config.toml
parallel_block = true
doc_mask = true
steps = 4860
MLP neurons of a small language model. Each row is named by its layer, matrix (up: input weights; down: output weights) and neuron, and shows model dimensions 128-223. Each number is 50 + 10 x the weight over its row's rms, rounded and kept within 0 to 99.
After each neuron's rows, "fires on" lists the tokens most often at its 100 highest values on Wikipedia text that the model never trained on.

L7.up341:60 56 63 57 23 42 51 30 54 44 58 39 59 54 50 43 45 46 54 41 58 50 45 60 57 64 46 49 50 44 49 60 44 46 53 55 42 60 53 42 64 49 35 40 60 51 54 43 49 68 58 46 44 44 41 56 58 45 42 52 63 61 51 54 58 60 47 58 81 35 45 48 50 42 25 60 52 46 58 53 45 50 52 35 44 42 70 53 55 66 64 62 59 38 40 47
L7.down341:60 45 41 43 49 54 58 50 69 39 49 41 41 63 54 40 64 38 51 38 59 49 60 44 67 57 46 45 49 40 47 49 39 45 69 71 51 49 37 53 39 59 61 50 46 52 34 57 44 59 46 59 44 31 39 54 40 44 57 52 61 53 44 50 37 54 45 47 67 52 43 43 49 47 62 51 49 40 33 55 46 66 56 52 44 41 64 53 33 51 52 44 38 44 33 51
fires on: " (", " \"", "==", "-"

L4.up687:41 37 42 50 48 29 49 50 44 59 80 48 59 45 55 51 63 62 41 54 48 46 51 32 53 55 61 38 64 56 35 39 62 49 36 52 38 42 52 57 55 42 51 57 63 61 49 57 54 50 45 61 45 42 60 33 67 31 48 48 49 52 41 55 66 63 54 44 49 40 50 62 33 71 46 61 38 57 48 47 50 47 51 66 74 61 56 51 57 55 54 47 55 42 28 36
L4.down687:60 34 55 74 55 67 46 38 31 72 47 33 57 61 67 41 42 45 54 50 49 53 50 61 33 39 67 50 45 58 58 57 28 71 63 46 61 52 40 43 49 55 51 55 41 42 44 47 60 60 44 53 41 46 47 57 48 43 56 66 51 46 32 42 24 50 51 45 45 48 74 31 58 59 45 58 64 58 54 55 40 45 50 52 41 45 44 69 60 57 32 40 56 32 37 49
fires on: " of", "i-", "–", "ig", "inc", "id"

L9.up1413:42 44 32 44 58 55 47 50 64 49 42 46 56 60 55 50 57 43 46 54 64 42 52 45 50 31 40 38 45 33 35 56 45 50 48 61 56 50 49 33 55 59 58 27 64 41 77 44 52 54 35 43 67 59 42 58 53 61 42 30 52 44 56 61 42 61 54 33 47 52 45 56 63 55 60 72 34 54 44 35 51 32 72 49 38 49 41 42 30 48 42 49 25 41 47 53
L9.down1413:51 61 46 62 26 47 39 47 43 60 56 44 49 41 34 39 42 52 56 50 57 55 57 58 67 52 51 51 48 40 40 51 54 37 51 47 38 41 55 46 57 41 58 29 54 50 46 39 44 42 49 53 63 62 51 67 49 56 46 38 58 48 50 68 49 49 34 39 39 53 42 53 55 30 50 46 52 51 61 59 48 65 67 49 44 31 41 43 56 62 41 62 32 34 52 64
fires on: " H", "af", " w", " G", " d", " exp"

L5.up579:52 49 34 43 52 40 52 63 50 55 47 57 58 55 65 53 52 38 36 54 48 49 58 50 62 49 62 48 59 37 50 40 35 45 57 51 35 60 53 45 64 52 50 63 56 43 67 41 35 51 49 34 52 52 32 51 52 60 44 54 43 49 43 54 64 42 60 33 55 54 56 63 50 49 57 54 72 64 60 60 36 45 63 42 45 59 71 49 46 58 45 41 49 61 62 50
L5.down579:45 33 51 36 53 45 39 38 64 37 60 48 66 55 40 47 71 23 44 60 49 31 45 48 52 63 49 54 28 55 56 52 48 53 62 44 52 61 46 71 39 50 70 57 46 52 54 50 57 44 52 36 62 44 53 32 54 73 63 64 56 45 52 63 54 53 52 61 43 53 52 65 59 65 49 29 52 39 52 51 70 53 36 48 38 34 59 54 31 44 39 43 62 43 62 44
fires on: "or", "ur", "us", "ow", " ="

L4.up11:73 54 46 43 46 50 49 41 53 45 53 49 70 44 54 53 39 57 58 54 67 57 69 54 25 43 57 46 43 34 41 45 60 62 44 47 37 40 57 43 42 43 70 52 40 22 44 53 36 62 48 50 48 40 40 44 52 44 46 54 59 39 47 47 58 37 48 62 57 74 39 37 31 52 45 47 48 41 46 62 52 23 69 61 40 40 52 42 49 51 52 46 44 41 50 63
L4.down11:49 53 50 59 58 52 62 55 37 56 50 61 38 58 41 40 57 56 52 43 50 45 61 40 63 44 57 50 45 65 60 51 50 55 53 29 48 56 47 37 60 48 49 45 54 51 36 49 44 46 60 49 39 62 65 66 38 45 48 54 54 51 61 51 31 37 73 52 43 34 49 45 48 51 34 58 60 56 64 35 29 52 57 31 39 47 57 40 63 54 54 33 61 67 60 38
fires on: "el", "og", "e", "op", "er"

L7.up1426:39 39 68 42 34 44 64 50 44 46 40 56 46 37 57 41 61 69 53 51 53 45 46 49 55 51 46 62 70 65 41 61 72 50 63 66 44 35 43 59 27 52 47 48 60 47 46 60 35 59 59 39 61 53 53 51 51 61 61 45 49 31 46 62 53 48 47 51 71 38 49 32 43 57 55 44 36 59 46 58 62 56 51 42 48 54 55 50 51 50 32 50 40 47 58 49
L7.down1426:52 50 62 62 64 56 50 60 53 57 66 60 53 49 41 64 45 65 55 49 49 48 49 47 30 61 63 57 39 62 52 52 40 42 37 47 42 45 62 63 56 52 49 49 67 58 56 49 51 57 40 46 43 53 54 44 58 50 57 44 52 47 41 56 19 55 60 51 36 46 48 49 56 59 38 52 53 52 63 35 39 58 54 61 47 31 58 54 49 39 58 71 52 58 35 51
fires on: " |", "–", "end", " and", "-", "s:"

L5.up1313:48 46 46 35 49 53 49 36 64 43 53 54 46 29 56 35 70 55 53 65 39 45 44 38 32 51 37 52 24 48 58 51 36 45 49 36 55 46 64 58 48 51 48 42 57 43 42 19 36 54 43 70 48 53 55 47 46 58 44 53 47 55 43 47 58 46 45 41 40 48 38 54 47 47 54 66 45 58 59 37 47 40 39 45 54 45 32 49 49 50 50 52 52 37 46 46
L5.down1313:67 76 48 50 62 45 51 57 59 47 64 59 55 38 44 61 41 56 59 42 38 32 43 51 49 56 50 49 42 54 47 50 36 57 54 34 29 44 35 41 42 50 51 40 47 42 45 56 47 54 36 57 56 58 51 56 52 57 41 35 63 44 38 47 43 44 42 69 68 36 67 52 52 57 47 49 49 61 52 44 40 48 38 40 50 46 40 48 52 58 40 50 09 61 42 42
fires on: " to", " of", "ing", "st", " in", "iting"

L9.up674:49 42 46 35 58 57 50 48 46 56 29 41 36 57 65 38 66 53 65 77 61 66 38 45 42 52 56 37 49 62 60 48 56 42 51 63 47 62 53 40 56 54 36 42 35 64 54 51 60 44 43 54 50 53 45 48 39 47 31 40 48 47 62 54 48 49 46 43 36 35 59 29 58 54 64 62 51 47 52 41 48 63 55 63 47 31 45 32 30 52 37 36 46 47 51 37
L9.down674:57 55 44 58 48 55 66 45 67 58 61 34 58 46 58 51 47 46 47 58 39 50 51 51 44 56 46 44 51 39 51 69 58 62 63 17 57 60 49 60 50 62 42 53 50 48 55 47 41 67 39 47 62 54 54 62 37 57 78 45 38 37 46 51 63 50 36 72 53 38 47 67 44 58 34 62 52 48 42 33 55 60 51 39 60 48 59 34 25 45 25 44 48 52 43 52
fires on: " R", " C", " G", " H", " 2"

L7.up230:52 54 54 55 44 48 52 43 52 34 41 30 51 42 48 55 64 39 58 41 55 50 51 58 70 54 48 60 36 54 53 45 43 56 65 75 43 45 70 41 60 56 49 40 49 53 55 48 44 58 36 30 44 40 53 67 37 56 58 69 44 43 39 41 42 58 35 55 49 52 43 39 78 57 46 37 47 40 60 48 53 56 65 51 49 62 55 46 41 56 64 46 52 30 42 51
L7.down230:43 57 50 60 60 47 44 58 38 47 49 32 75 65 56 33 67 38 58 42 47 46 59 49 55 57 64 44 50 54 39 52 35 56 58 55 54 47 66 41 54 40 57 37 48 61 71 47 36 47 22 54 63 29 62 46 34 54 73 45 42 54 43 71 58 50 69 64 44 33 66 35 57 30 26 55 48 53 43 50 55 66 68 37 67 48 62 49 47 43 45 40 56 47 61 51
fires on: "-", " 3", " E", " re", " T", " se"

L9.up1409:57 43 59 62 51 46 52 34 68 61 42 44 50 37 81 42 53 71 51 42 45 51 32 40 24 55 47 52 49 40 57 42 43 49 66 63 50 62 60 43 55 41 34 60 53 57 30 30 51 34 46 42 53 66 44 56 54 46 59 42 40 43 58 66 41 55 43 47 52 43 60 57 50 46 62 51 42 51 46 52 52 54 50 50 64 51 50 43 56 57 68 47 44 45 55 45
L9.down1409:50 65 44 42 39 52 42 34 47 28 49 48 34 39 53 55 51 47 47 53 62 65 40 48 49 40 46 72 47 43 45 69 65 48 64 52 57 47 58 55 33 50 57 41 57 46 52 64 65 47 58 44 67 57 45 60 45 50 54 55 54 44 55 35 56 34 59 52 52 45 52 39 39 55 52 55 62 44 46 45 59 54 38 66 56 39 55 49 33 58 34 40 45 50 62 46
fires on: " |", " b", "u", " Le", "o"

L9.up778:46 48 57 59 61 55 39 62 68 49 55 68 30 30 63 41 43 58 47 41 64 31 56 44 54 51 60 34 52 47 57 44 66 69 37 41 53 56 50 44 39 46 40 44 53 51 39 53 44 38 43 43 55 54 29 55 40 52 32 38 41 45 28 46 41 44 38 61 54 60 53 74 52 66 52 46 41 53 50 38 54 61 63 51 52 52 43 64 47 49 47 64 56 50 54 43
L9.down778:42 47 34 37 48 42 48 45 43 44 45 50 47 51 41 53 51 42 42 37 45 48 38 38 48 50 55 52 45 47 53 66 38 52 51 50 47 56 51 54 56 47 56 38 44 49 38 49 61 67 55 47 53 74 34 59 59 49 54 35 47 52 49 52 56 45 53 43 40 46 54 55 46 54 51 30 44 51 59 47 36 53 72 41 39 58 49 51 34 55 59 73 63 63 47 60
fires on: " |", " at", " a", "b", " on"

L5.up211:56 36 30 43 70 63 45 44 51 42 56 45 56 61 47 46 44 55 43 50 54 41 53 33 47 50 55 42 53 52 59 57 53 58 58 42 48 62 58 34 61 36 56 63 58 59 44 55 37 62 59 65 48 60 39 69 31 49 58 49 39 57 30 60 51 50 67 34 53 57 26 39 62 42 56 57 46 56 34 52 55 52 60 52 59 56 42 49 41 49 53 60 56 57 39 52
L5.down211:70 57 44 51 42 50 50 48 27 38 40 57 70 62 63 43 42 50 46 55 46 29 65 62 69 51 46 21 32 46 40 59 52 27 38 31 62 50 46 53 52 48 58 43 18 47 52 43 54 55 42 44 63 51 45 40 49 57 48 52 59 54 48 47 47 50 55 50 39 44 51 59 60 34 51 53 62 50 35 54 46 57 53 61 62 53 42 55 52 47 43 46 59 52 67 62
fires on: " of", "od", " Q", "um", " O", " fav"

L4.up331:35 62 53 63 79 51 58 58 55 70 39 31 53 44 62 38 67 67 58 31 54 37 54 61 45 58 50 63 55 51 49 61 58 62 61 61 18 50 56 47 31 47 32 52 59 52 54 56 50 48 34 59 38 56 48 38 61 34 64 50 40 56 57 55 55 57 22 52 51 47 61 66 45 63 45 48 32 45 48 46 35 47 57 47 55 61 51 62 52 45 51 54 56 47 60 56
L4.down331:24 49 62 62 62 59 35 49 51 55 57 46 51 52 61 49 40 57 47 44 55 53 52 27 57 55 30 28 43 48 46 46 49 44 26 44 59 45 45 49 48 55 52 31 61 41 56 55 54 49 43 47 37 53 50 48 45 51 42 30 65 61 53 60 29 49 48 54 55 58 45 45 49 50 34 55 38 46 49 61 56 41 64 58 39 48 39 42 40 38 61 32 59 36 62 47
fires on: " |", "ric", "ill"

L5.up216:36 35 37 42 49 61 31 51 43 65 47 48 39 58 37 41 40 53 54 68 40 66 56 50 52 43 52 45 48 53 59 58 49 40 32 53 27 36 41 52 72 56 45 48 50 41 56 31 57 45 49 59 56 56 54 46 54 43 32 46 50 48 57 36 50 64 47 78 46 40 77 41 53 52 49 63 59 55 37 32 53 32 59 43 40 48 61 60 39 58 47 63 53 63 46 56
L5.down216:45 47 52 58 72 68 64 52 51 33 40 53 53 46 36 49 50 68 50 68 64 58 58 32 63 70 65 46 56 44 53 73 33 63 58 52 46 59 53 68 57 56 51 64 65 50 61 52 60 62 34 40 56 56 45 49 47 64 58 46 51 42 46 36 62 53 41 55 52 51 37 67 53 62 43 32 53 78 48 40 77 49 43 55 56 62 48 43 42 40 56 54 46 42 45 50
fires on: " The", "-", " My", " the"

L5.up126:64 53 53 61 59 53 61 27 35 47 53 52 66 32 45 39 46 71 41 33 41 30 69 56 50 62 50 48 44 40 49 41 38 85 48 37 55 51 70 38 55 47 41 46 61 30 73 31 31 54 32 50 56 38 59 28 44 49 64 48 54 52 53 66 49 54 50 65 26 39 54 48 54 49 55 57 43 41 58 83 55 42 50 47 45 56 35 53 66 57 42 42 51 36 58 43
L5.down126:40 57 37 68 39 58 40 43 55 36 47 56 51 55 53 43 56 53 52 64 29 32 40 46 47 54 49 35 58 41 63 54 39 45 69 54 51 51 38 52 54 60 57 61 52 42 77 64 69 55 63 61 56 62 45 51 47 42 37 40 48 74 50 64 47 41 55 48 60 56 56 53 61 46 62 44 66 67 48 44 54 47 42 42 55 59 27 18 55 59 49 45 38 55 42 67
fires on: "st", "j", "it", "end", "iss", " play"

L4.up608:57 47 59 48 65 48 57 65 36 43 47 65 45 37 49 55 46 65 28 34 65 48 61 47 36 34 41 43 63 41 55 51 56 57 37 76 57 65 34 69 63 47 52 37 68 55 57 58 50 36 42 38 51 52 37 64 59 41 56 52 43 43 41 38 48 50 77 53 57 50 46 32 52 46 68 72 66 48 64 37 38 60 51 45 53 48 60 56 58 52 47 58 36 64 33 36
L4.down608:37 42 61 58 72 39 38 55 67 50 38 65 48 47 41 46 54 46 52 50 47 43 62 42 53 58 49 48 65 50 52 39 56 48 61 51 53 50 35 39 33 59 60 46 62 55 50 56 59 41 54 57 44 41 46 32 55 51 52 67 48 41 55 36 54 48 48 68 34 39 49 54 48 50 38 44 40 50 53 49 67 42 43 59 32 57 43 43 50 50 40 43 36 39 54 39
fires on: " of", "al", " to", " it", "at", "in"

L7.up596:46 42 50 47 50 36 47 36 57 68 35 58 51 52 53 44 47 74 37 55 54 37 46 44 34 64 47 56 57 48 47 58 51 76 47 50 45 40 33 58 44 51 50 52 36 63 45 54 47 45 62 49 53 40 48 58 31 33 52 49 50 48 47 47 42 43 49 63 44 48 52 41 63 65 53 69 54 46 51 46 65 49 35 64 45 46 42 34 54 44 59 32 32 45 57 62
L7.down596:36 32 47 50 66 26 39 67 30 34 55 45 57 42 53 51 47 50 46 67 68 41 44 39 62 60 45 47 59 63 50 42 44 52 65 49 59 46 61 57 59 24 71 57 44 67 58 56 61 57 49 72 50 46 56 62 46 43 50 60 40 52 43 48 55 49 56 44 42 80 48 37 46 56 46 55 37 61 39 38 51 40 53 42 55 31 39 67 71 29 48 49 46 68 46 49
fires on: " of", "s", " s", " de", "o", "th"

L7.up485:62 67 48 52 56 45 45 44 51 46 31 49 59 46 52 48 46 45 54 47 46 53 54 47 63 68 39 50 45 49 51 43 44 55 55 49 31 25 61 57 56 53 41 42 59 42 58 66 41 64 37 59 65 48 48 62 49 41 60 55 50 57 47 51 42 43 72 46 55 65 23 50 42 34 33 54 57 59 56 50 44 63 59 39 52 44 62 43 44 57 64 67 50 50 47 54
L7.down485:51 31 69 61 62 63 37 56 48 33 37 49 55 63 38 49 38 68 36 54 56 63 47 41 60 48 53 35 45 51 53 32 51 46 40 53 48 36 50 52 64 58 45 45 50 47 38 41 67 60 61 59 49 49 36 40 35 33 44 42 48 39 54 53 52 66 63 51 50 52 35 55 54 26 27 50 54 44 42 54 49 45 44 49 57 43 49 56 58 55 48 67 55 40 31 57
fires on: " re", " an", "-", "ro", "e"

L5.up8:82 49 39 61 42 50 42 59 41 50 59 50 47 48 41 49 45 50 50 48 58 40 73 37 49 59 52 48 47 41 54 59 53 44 47 57 38 58 49 60 72 45 25 59 38 49 63 58 42 56 35 46 52 52 51 41 27 59 47 57 45 54 48 27 44 47 48 50 48 61 46 62 52 61 49 58 63 34 54 39 50 66 40 46 42 42 34 62 33 58 63 71 40 43 57 64
L5.down8:56 38 48 40 58 65 38 56 41 44 47 35 61 54 49 54 47 54 48 60 45 61 54 26 49 47 69 43 47 50 60 44 61 32 52 49 67 47 52 58 69 57 56 49 52 53 45 72 40 54 30 33 57 65 42 35 44 38 50 52 57 51 55 72 49 38 52 42 36 59 54 53 57 47 61 49 47 51 53 52 42 35 55 32 58 33 49 59 45 47 58 50 57 33 54 67
fires on: " Gh", "h", "gl", "ap", " gl", " Q"

L5.up793:47 49 31 36 55 53 52 61 48 54 55 61 55 32 23 47 46 53 47 52 45 36 39 64 41 49 42 55 30 46 51 52 53 45 64 48 42 44 46 36 55 74 42 63 61 50 49 49 51 44 50 61 39 41 61 61 39 61 50 78 55 66 41 57 60 53 70 50 51 48 46 46 52 60 30 53 35 45 46 49 64 41 56 64 52 73 46 54 28 73 35 48 42 63 55 43
L5.down793:44 41 58 62 46 46 64 55 35 39 45 40 55 36 52 49 48 48 61 43 46 60 57 53 56 51 36 48 60 29 47 52 48 57 50 36 66 56 46 47 41 68 59 46 63 48 60 55 47 48 49 41 53 35 61 52 58 50 49 47 46 58 35 53 46 58 62 48 63 59 46 44 48 47 55 51 41 42 60 54 61 50 56 41 54 49 44 48 45 52 31 67 36 41 42 80
fires on: "==", "p", " ==", "and", "e"

L4.up1373:45 42 42 46 55 46 41 49 37 41 56 49 49 53 39 58 45 55 54 53 39 51 45 51 49 49 54 45 50 60 46 68 36 39 62 53 37 30 37 49 40 44 56 51 51 43 27 58 62 50 49 49 64 42 47 45 50 40 61 48 41 67 60 37 66 58 51 53 34 44 62 67 52 41 51 53 60 64 50 44 48 50 40 48 52 45 63 56 42 33 61 54 72 48 65 47
L4.down1373:38 39 42 41 63 41 51 60 35 52 56 68 56 48 54 52 60 53 46 57 49 41 37 53 49 51 44 63 48 24 66 36 58 63 52 37 56 70 46 49 49 56 48 38 51 42 31 64 36 46 45 35 50 45 49 36 36 53 45 43 62 30 51 39 51 41 50 50 43 57 35 45 40 39 42 56 22 49 51 49 59 48 49 53 44 56 56 46 71 57 57 49 47 45 57 49
fires on: ";", " m", " b", "ist", "rist", " s"

L7.up203:53 61 49 34 61 65 54 49 48 56 65 56 45 48 75 47 59 48 46 53 40 39 48 47 38 35 38 67 54 57 55 53 56 56 35 54 65 44 52 70 46 61 44 66 38 56 50 56 60 44 42 64 47 39 46 49 44 37 58 41 30 75 43 40 39 47 55 51 31 64 44 47 30 55 43 52 45 44 54 56 42 56 58 36 46 49 31 63 57 58 60 56 59 39 43 38
L7.down203:50 51 63 67 45 41 51 38 56 74 65 42 70 61 34 46 45 51 51 51 52 47 29 33 44 58 40 28 50 41 30 49 61 44 43 42 49 55 65 52 53 53 64 47 69 56 40 44 66 60 39 42 36 45 48 43 57 62 50 45 61 49 56 41 46 39 46 57 58 57 50 49 47 59 68 43 50 45 41 27 60 31 39 57 59 50 47 54 43 51 48 53 45 53 47 39
fires on: " in", " of", " at", "h", " by", " T"

L5.up824:50 69 58 53 41 39 57 57 44 69 34 53 61 53 53 69 59 61 47 51 40 42 54 41 50 35 38 51 61 55 49 48 38 52 48 65 63 45 69 48 43 61 54 54 43 59 43 53 51 34 48 56 47 51 54 74 37 35 34 45 33 47 40 72 54 39 27 55 58 43 62 24 44 62 43 45 55 56 73 47 39 65 37 83 78 55 45 55 62 51 56 52 50 51 67 64
L5.down824:51 59 52 45 45 59 50 46 50 42 36 54 35 58 52 46 49 52 42 56 55 44 41 61 45 66 55 47 52 53 61 41 58 39 59 45 44 52 53 47 56 51 51 54 59 60 63 40 64 44 41 60 50 56 54 51 51 54 61 41 36 57 46 51 44 64 67 35 37 76 31 44 55 68 47 28 48 55 65 48 61 22 58 51 38 50 49 50 61 64 37 51 30 45 30 54
fires on: "y", "ing", "er", "ch", "ed"

L4.up618:52 59 44 54 48 62 70 48 47 50 52 55 61 48 54 41 39 48 53 39 55 40 62 48 75 56 36 54 52 27 42 48 55 39 54 63 30 56 53 50 58 70 48 49 47 71 38 67 56 55 55 51 53 43 52 67 48 40 54 63 64 47 36 64 40 49 52 55 64 32 51 50 45 62 39 54 34 42 47 51 50 46 58 47 46 51 56 50 56 47 52 58 34 48 31 43
L4.down618:44 58 59 51 36 63 56 47 38 52 37 50 58 48 38 51 47 58 51 45 64 45 45 75 55 48 37 65 49 64 67 44 57 59 44 45 54 49 67 88 34 39 36 68 43 47 40 55 31 53 28 57 62 38 53 61 59 54 55 54 55 58 49 40 72 61 65 56 55 40 53 40 57 54 55 31 73 46 50 70 47 45 52 49 52 48 54 47 52 63 41 47 56 63 45 56
fires on: " of", "==", "if", "-", "e"

L4.up944:52 47 26 59 47 44 40 69 54 55 61 54 44 39 63 36 43 40 50 22 61 29 48 64 39 57 53 43 73 40 39 46 48 61 52 78 52 38 60 38 50 36 38 57 38 37 51 47 51 49 70 71 52 41 38 52 61 46 60 55 53 54 52 56 49 43 43 57 53 62 55 52 44 57 49 69 56 52 45 34 39 46 37 43 46 38 47 56 37 53 64 29 42 60 52 43
L4.down944:35 69 34 69 53 42 50 33 50 48 45 47 48 31 51 32 55 40 51 34 56 48 47 65 26 60 37 40 50 44 54 59 54 51 45 69 61 43 50 55 35 47 52 53 54 31 41 50 48 63 59 63 35 39 47 59 66 47 57 55 43 44 34 48 52 44 48 44 44 76 49 54 52 62 54 52 50 54 41 50 42 55 50 49 47 57 42 54 34 53 60 39 47 66 40 62
fires on: " (18", " (1", " (17", " (2", " 17", " adv"

L4.up1216:62 56 39 49 34 44 44 55 60 43 66 50 47 62 40 23 39 56 49 61 47 52 43 62 38 59 61 40 56 23 52 58 56 40 38 34 30 72 45 42 68 50 43 64 49 62 68 43 55 43 45 45 38 23 68 44 46 36 43 42 41 48 62 54 46 72 35 64 54 48 65 30 46 68 52 46 41 51 66 47 47 45 18 49 55 36 55 43 33 46 53 53 54 56 33 43
L4.down1216:57 54 52 47 49 39 53 28 52 44 45 56 43 53 37 31 42 55 61 71 50 51 63 49 61 43 38 58 45 50 51 38 38 47 53 46 37 57 52 58 61 63 38 51 57 47 32 61 31 58 65 51 42 53 45 54 56 50 34 41 64 49 49 49 46 53 69 66 53 41 61 44 55 33 70 50 61 53 55 55 51 59 61 53 46 40 54 58 60 48 67 52 53 30 71 33
fires on: "-", " The"

L4.up146:46 63 38 65 65 40 35 68 57 59 44 53 52 53 57 61 65 46 43 35 52 53 54 45 37 48 40 55 55 66 41 53 40 34 37 36 62 48 57 57 48 39 46 55 57 72 45 67 56 42 35 49 46 56 62 49 25 46 42 70 57 38 53 34 54 55 42 43 72 42 47 51 46 47 49 35 64 62 59 52 36 63 57 59 66 59 50 43 57 55 60 53 52 46 38 44
L4.down146:49 61 55 52 38 46 58 46 36 52 40 34 58 45 71 58 61 50 50 58 47 42 49 45 52 49 44 59 47 60 46 32 43 45 56 50 38 49 30 34 51 35 43 70 59 42 35 40 43 58 45 52 63 42 57 51 47 39 39 57 44 42 54 39 44 62 44 41 55 56 39 51 48 56 45 30 60 68 53 33 77 68 57 41 62 45 74 42 55 72 54 40 43 61 56 43
fires on: "y", " Division", "er", "or", "unn", "ier"

L9.up1396:61 58 36 52 56 68 52 57 50 60 33 45 49 44 57 43 54 33 45 41 54 32 43 37 47 54 45 51 65 48 41 66 50 57 55 48 57 22 59 56 50 53 48 59 49 57 53 44 62 47 33 57 63 58 52 60 47 42 48 41 39 40 53 47 57 48 47 74 46 52 59 53 49 50 52 50 43 44 72 52 54 61 52 52 48 49 55 49 43 62 56 60 45 46 58 47
L9.down1396:35 54 43 65 46 50 67 57 37 47 69 32 56 75 61 49 52 48 43 45 39 32 62 30 41 40 62 49 44 56 52 47 54 57 62 42 75 45 45 65 61 47 41 50 63 59 60 52 37 42 50 68 45 54 58 46 52 53 47 67 50 52 63 64 45 46 42 69 35 54 44 46 51 38 50 57 60 51 41 46 42 51 54 50 66 69 69 46 57 40 45 30 53 60 60 71
fires on: " G", " g", " p", " |"

L4.up790:46 55 52 45 51 50 36 56 56 54 45 42 56 36 60 47 43 25 45 48 60 28 53 54 61 60 54 48 46 46 43 52 55 63 43 45 38 50 60 45 54 49 53 29 40 59 38 60 72 49 50 68 64 44 64 37 47 67 38 57 54 55 50 68 65 49 54 44 54 56 39 60 55 60 41 66 32 40 56 23 41 51 58 54 47 50 47 63 51 53 37 43 40 51 49 50
L4.down790:47 52 67 44 53 49 30 51 40 37 35 34 49 43 62 49 63 35 45 35 35 57 53 42 59 23 61 51 51 48 51 48 76 35 33 31 60 70 52 39 54 52 46 24 61 40 54 63 59 57 67 51 74 48 49 52 41 55 51 51 44 46 53 30 53 53 55 45 59 55 39 47 40 47 35 53 64 73 62 49 50 36 45 69 52 49 27 42 56 66 42 45 39 46 46 60
fires on: "\n", " very", "im", "oc"

L4.up769:48 45 51 50 63 47 43 48 51 49 28 60 31 45 44 55 59 55 42 45 69 49 61 41 46 56 51 46 58 48 29 49 43 48 54 45 55 57 52 56 46 49 58 38 54 49 63 43 75 74 38 47 50 57 43 64 54 31 64 41 44 27 27 42 57 55 53 46 57 66 36 50 54 42 50 58 49 49 66 45 65 62 42 51 69 50 60 50 48 58 56 50 32 61 48 55
L4.down769:43 44 58 45 67 44 36 65 42 64 47 50 48 44 60 37 36 58 48 56 51 56 46 49 58 55 45 54 64 37 30 34 34 46 37 52 37 60 54 45 59 48 35 57 50 45 48 44 63 51 38 30 49 50 53 43 25 53 53 47 51 44 63 44 55 55 63 36 66 56 51 52 40 54 58 51 36 45 57 68 49 52 55 52 41 36 61 52 54 55 36 45 18 52 47 52
fires on: "in", "ol", "an", " Fem", "al", "il"

L5.up1282:44 42 45 42 52 60 67 56 56 61 44 49 39 50 48 56 54 65 62 33 49 41 53 48 40 61 59 53 55 57 38 57 59 43 67 42 40 47 55 48 64 40 52 37 56 69 36 53 50 55 44 63 44 44 32 57 51 66 52 34 38 59 47 44 52 59 40 54 64 58 20 60 51 60 36 62 60 48 31 51 53 36 56 79 57 55 66 57 46 58 68 52 52 34 48 46
L5.down1282:50 47 47 33 51 69 45 41 46 59 27 43 40 55 67 61 50 49 42 60 51 39 27 52 62 55 68 68 48 49 58 42 46 47 62 39 61 62 48 58 45 53 44 53 64 46 30 38 52 66 62 50 45 59 49 35 53 69 54 56 54 54 53 41 65 45 42 40 52 63 41 43 55 35 65 62 53 51 59 50 52 35 27 37 48 47 61 52 35 75 58 54 53 36 48 46
fires on: " /", "im", "en", "ut", "ill", "i"

L4.up1498:57 37 66 73 42 39 44 71 44 51 34 67 43 28 54 51 56 45 36 43 71 67 61 50 39 46 46 49 60 62 39 46 50 44 52 40 36 41 48 62 47 41 49 57 39 55 50 69 60 69 46 71 53 29 40 63 50 34 57 49 42 51 69 65 61 66 57 54 48 55 54 68 42 51 49 70 55 49 57 38 62 41 57 74 56 62 56 55 47 54 59 53 65 41 61 38
L4.down1498:37 39 42 53 68 69 24 44 41 57 48 49 50 44 60 51 46 40 50 39 51 50 52 55 50 53 45 52 40 52 38 66 51 58 54 40 42 56 51 47 54 49 49 47 25 55 51 42 65 59 47 61 48 42 42 54 41 52 61 61 54 48 43 43 59 42 62 56 55 58 43 37 51 46 37 71 54 36 57 45 45 46 50 52 43 50 38 70 53 40 56 61 51 48 54 50
fires on: " of", "ong", "ut"